Weights of a small GPT-style language model, trained from scratch on English Wikipedia: 800M tokens.
MLP neurons of a small language model. Each row is named by its layer, matrix (up: input weights; down: output weights) and neuron, and shows model dimensions 0-255. Each number is 500 + 40 x the weight over its row's rms, rounded and kept within 0 to 999. Numbers have three digits each.
After each neuron's rows, "fires after" lists the tokens most often just before its 100 highest values on Wikipedia text that the model never trained on; "fires on" lists the tokens most often at its 100 highest values on Wikipedia text that the model never trained on.

L4.up1010:511542476533462515538553602502467573523501539457449470478466556526522457496473474494449494487439554482471453482456470492506542451481476526512493510540522585431452451495531503483549487511536520479494489436523539513524544518510467491476537495514480631539556467560511547488496547548475561553470550525481447487468518559512509456518502484456545432511523489459486464486456499494550525407561504482523493533486506517424554501547471476540489531538490518446488478492455592516522524489611550499404475520579451517461481534519546527489481538475548549446563466489549525497541482449484486516422525544475507459468533530459394522472529440458494551526525451459532491405505465493501492507527525470556470436528484480532548534473480528558521473493484468521496566535496482469537495506469472
L4.down1010:444509542463531555488539512540533516536524542481549491493501494464437485587492490501537512494520445503541526514499521575508447492518498535511530526549434462463552425523434532493441422478497542551438439550455514525541518465504532498470486498500531455462569460522503510527412457494448490509500558576402527520505409494384517536532492492446499476506431463495534484491587430537541527556462497464518465570520479460489415531470480495466507490489471470558509528538463432454489504486477537517461538478587533521534476485543499420491526442463447536512469484539549445433496511538497441508535578486528451512487540486536577492510499582471551495435515488489499530522548536478440474582422536544500462481513393470486478496546542494456462473550485564429493385509537468483516456418480472
fires after: "| ", "R", "S", "(", "C"
fires on: "of ", "Total ", "W ", "ever", "1 ", "-"

L9.up276:523546491459568551549487482512457541481465512508521486469466476391499569508525493478481488510519456454518402595480456497559506532480451566485505504457541472534513538480525472455448472506500478467524520541478487525557507531518455532516514524531517449478455472511507489451461473545477544526380519539451441510506480542578481575448501484415389512546497528481519535446472542527492452468486438489531558484477528488496445572496519520509527559439458444456490507476412485483444475465521428496582600553522467495525636504503493484555492471525551462494479475559428522473495535488495480519509520533487448492488483460488481433481501506504487529534463513504544482489474460530542573476527517507543489470546521532448456576442463487508523464435506454388454501441430467515545455474469503
L9.down276:512434478508510427476445490526529439581538467482519483558535516461546460486519539519553446523437501498524533490496511519547517459540492513487487549517488507469520493491470473396479418519494513510484537505491483473455528503540548550498477536478541509468496563520573548468571491499534574458513529550407549453536520431523461558481440524548513432451552510524480489507500448528517567553492460541445485515512526508494514486512585459560524491549561525459515509452526490506495560496433555531510432429537483509548440548489452463506546502550465512536528514520463474540521522475442493478478429483480479464550470490454438478445518523481531544520451501511588464536474528485525555539603502536485492579516538474484512536530611585587563484476473473572423495504517496520570552509505452
fires after: "| ", "al"
fires on: "-", "4", "5", "7", "1", "6"

L7.up1214:481545511543501506611580424497507424461502537398414519476501558504511543496501494497521515513544503537512480542572487511487537440477528471487446491517554568526508600452568477412468487620461516535547478470535513551490461526481491528567483485468535433494515493553525491462515466486464531437438542461500485524528518478488482561495508446553497501440512509492577449401548480503496448496514510459462515490522454486476519486491615453590512457478533503488461514484552505458482602500477520531500497519421432467499499395549490508479437496516473488545501452519503451468481490485489463500520483489472514485532459503481501542503507494464496558540478524458557519476563421506523497436434458450511489472549518495533561463528490471485543511496469520489534441435529495506529524500498510
L7.down1214:462485550523458529434516453531518474566478511540531527455512525438495497574537492524491532511503484440545513473479498480526506522446483512450534533586513522481605493475466526460464527476471450458503421547509527519406470485534500472477535490566568466504418503514501460562499494526519536487516433500557459492545504520461569519489444519592479500521522508497465477498589456456430476518548525523447440512533517511576474530511677560528533490521478492534520480474452554507539522546527561509539462472516501512442476365538531441526482514594511504484454462492477507485539483479390464525512536504506532540483477560491497561470512487523488471511548557494454480458537457578550472515577543485507472492517465427514457445531505523516543516518440461525461541456428544460514491490544469
fires after: "'", "was ", ", ", "is "
fires on: "s ", "the "

L4.up351:483568595488448503485496540477482412497567511531484519455422448495508470531439468469495552511457444502515477540541592462427578526547526474515527477545512522525499476466530578448464482540455460479532523482478512522453506479540496529522543432508614489448513472512453531441440539565521487518478483481497534515427483476495516462490533524547477574487499526485530520516496550550492504527470511436492454516440549482502498466502488499511461496453445563517438415536466498466546480431457485572456536454482533474463461511537408560561448493519480554435508463483474494564421486508528520500512506459529464498494496469488477492524444458441538552529505574522544512535470560493572608542514485473459479425464454554477529439421521489622528560547515538400513528539520466419590513480457531
L4.down351:536516456460526533494462485513478508520507469523481507444547496488579515440564546578512427505505474420565485447492497509574526445459522506527571434508524509464479521517501500548510522497441547502490458541551494501486438594498563573557580471523504481530481485458472480544525429463520552507535463510529509504539478499548436571485488441476509476459461495512492455518486499472494512537525439496620521469544458409534491498499544539419523457520549456477512539500531468550514480539523490431534503490448508471500504440461456472417558538542563469445555501507491548480514600449477450549492431465482486483562451549534468493509575452579537479535448470423508505461537453483504431452433522511507582513508499501482455479546500574453499473447480405530520485476536488536469506549536521
fires after: "is ", ") ", "was "
fires on: "a ", "is ", "an ", "was ", "| "

L2.up1053:537555521462461483505479556467478500492518472447544483458574557423459550464457507412503463527477533514550453469525435462426452466551555447497494478480619591538506514434560465418545467503544466419532462514543543447484610433579504537471463519509491506520519444532495464472483516522510449490510534441458560471490525520502561510473557489477482404518494494552428449487458520542483479494504485478535464549512454500472529491457504524584480469501559479489529442505512471485540421427497534475450480534558424528514513552465465506545488515454526457481483505548516541495469485520494525482467467445525512512461489466434530523566477462498503509440547513507463525574499476503464575528416552495493508460494560500482564452472513536494478485478469387541517478470590507515512471464416541
L2.down1053:473434523441461471463474525504444495518458476423580529545573493521550527474444504478511474493478488445544501525500489445443463549476449513539468494530519512511529495503444480570529511511522459499480487484476477484495481519463499528511531478472556493496517533482531491466452473532508482508513480516507567543483519489451503468513539463487469503419512468506550479485601431504508532500495484459568551537477441482606517514494506450550447545508496442422576494503494520522492423451461460523496516517486535512551492521494450522573375521470479459501574534516488466492517552510563522510393449521524470455517492496501523441498500450548476502506573521427570478551478550480530512552459540471496487511543574430435490484469526499481523518547473417451518514549541469534520490446419514
fires after: "J", "W", "H", "G", "F", "M"
fires on: ". "

L3.up896:539513577529492493561490489461507490478475518488456500525535423571531511457501477501419548518496487468505422483476451476578575463514417520498497481477519530490520540494488479514477530421487428462533420464459496514526485446490419461516508561467575479479436515487551451522550506539522543479559492552457474491465468476510523570556498516520492507501527488581471539530494449432522481522536573449508553521411506509470482511521470543556522528460459474522494478458499514457528569532466536603376538421451547448479511509502458492546545526469479550476453488440567489548406491490552456463483536521484425550510486481524548549489492464472491485549500522479464484528538492494407489470442516550474510476510496503482505451541458514496531460562513534503452520525519503522525464533560437
L3.down896:499498504562449468481528557454481540539514467530445542469580467570503496496460545492529572454508541532505508545513477473458529543519480473522546455550502382511469473484477495504444465481587467469538537563537551478519525508482500496542436485450585505439452489450463549520423553476471460482485508525452456546530529472416569531500478498525472476496440456537497451529446476590542467447566503489401511442587532518519542461517478539502521462479483476580511497569506486501510534518545475497515528474458522483491574520440449471508454439421489495492536502482491465517443478484435501434485493517556464469483527548533523466564583499478463511456485547517476530470527541479480559442480539593443498488476532489462380449503480510499546548528491493436515495568567506550523480525480520
fires after: "\n"
fires on: "- ", "\n\n", "h"

L2.up855:546478537533494543497463466549595432483504494486435470454463467392499468491486503493474492494483555506489526515582426548462496576535500497524575508572546597459503510406484469423545488534549520548540513519483522501442526536445448482534469568478557527567512461500522526447530516456518424509543466470462531516510457504467490455465504571466463498503537420511510472487494458554517599514469489420547477505422452494559490479531429446507504465503493487496534424476594485480480480458495495494533455574526458490437448508543484510543474509434505517563463463437499513496495483478514458467487444499559475511475479525541488553515486507436451536486511455483420480480480461434430433456506517560520459468570496551497534518503442581511512521498515441454488427484576507560544534515464498
L2.down855:455546466455518542479499524449435586505509479537537519572496524573500538497474517536511531502482426493538459489420581454528520438491515562546468518494529503490467477502505506580497522470468502484465525478521439548536500517502532568513519505499438462442560540474470464502492491465462576413438589507519452501407576507545523550514435443511485508411463488540513516484487516509508460443535472592461502468538517504463552456446518509498473518523494490521490524503431488512524508476523495500483531423402549521565532538454509510462473478540531518446486521497531484496532467462546540502518527482495527475554465471497520479463497506580529434533474571500558490489535614539568541620480455501492494494431449471515535532493563418575485453514505519503470553530403505442491456468478536
fires after: "S", "W", "C", "G", "A", "R"
fires on: ". ", ".", " ", "ai "

L4.up101:489510543473428468554520510528476519474478519522488430461512456493497540498491475542558575496540461442476454523554452508492482510506491517427525518572529526491513492434433468509507487527527541478518556522484500534484522492544493489398517435420503496398536511507466466527538492494446526512496459480514552547490477576523518563463518553451562463468400554462477471547422499591567561489509497453477458496462492408504436469460502491535525578461497543508454471465533480519489511467532429496478503553503503470456452483490513557440452506488531510490497474465527488567519499466536429506491453474498471487459509512539534516522479535439432498537484506530545548526448559521517457447503455497523520436576453622533460512507514466542436530510476437504570501446402442460515402444413557
L4.down101:558535437483485515416545449471488506451521476500515545521488517460508486481494525536485516482585488551542569478475573567505569515435513458548526447522502509542452494545586520499476498504551508476485507512501435468466458455459517536536475527527559490558499482547491538462485476528488576500539499529522375462521569518476499435485470468501480464468479474554560611433521448424536510469531472546567571566457494499558540452475587537444496434529481519524468516574464505503584474499509490526519516481479523491514558518523460532509522481521500521506472424480466455484539530620495521491448523477598442559542498504459539445441482532490557465526489513557487527487523486503523522571523464513421450466385544445499470506532442527482496470526475551493496522574496539483474488521554499
fires after: "| ", ". "
fires on: " ", "This ", "| ", "That ", "1 ", "that "

L9.up654:433510505568479506517457447488528503411501500541423540559504578498414487542517473512483417548519488463475461509466464538472522555401511507524480453477506523525487540470500536490438530498529473515473531489508497502537430485536519495566482490582555521540446481451520495457420477539518431463510470486432414461463538487534469487489558552502500561525503515514487483511500537519479560448537552570572515454474556542499473548573610506568596512531556480450526541475464497523496530488484563487475527470556491487516497433409521510566435511491567468503485497519531543497535486534494463557509438494545478515485475527490535564489451496511544425491524485495475451494510467510518523436542505482524470495541491539478584528514483561435481471455486525447491530526535478424475444475535531
L9.down654:555542469523552476491483555509492468470511546521546514515500391441557489517487528535434497458464491511491522497484477454521579472508511492517488537467525511514339510495475497493448455484487529424575495487566518519441499507501436533497542523470523403516522523545502447547510527470516509541534521508524534574529492521495520507572480467508556471522553482525569523454584495492501463534448427468465534551541494423534437452498733472475478498496432496512529478520508437497523426431495492542425434526485516520444537464579522470479488499511473514574478481485487511520502412552491552557545535468513496555445503463498476486542530391550510497528515487468462484533492494574461497530581514538500533427494458518499481479470472526515533415469493490544530535501486519527473452450529462
fires after: "in ", "of ", "In ", ". ", "| ", "at "
fires on: "the ", "| ", "at "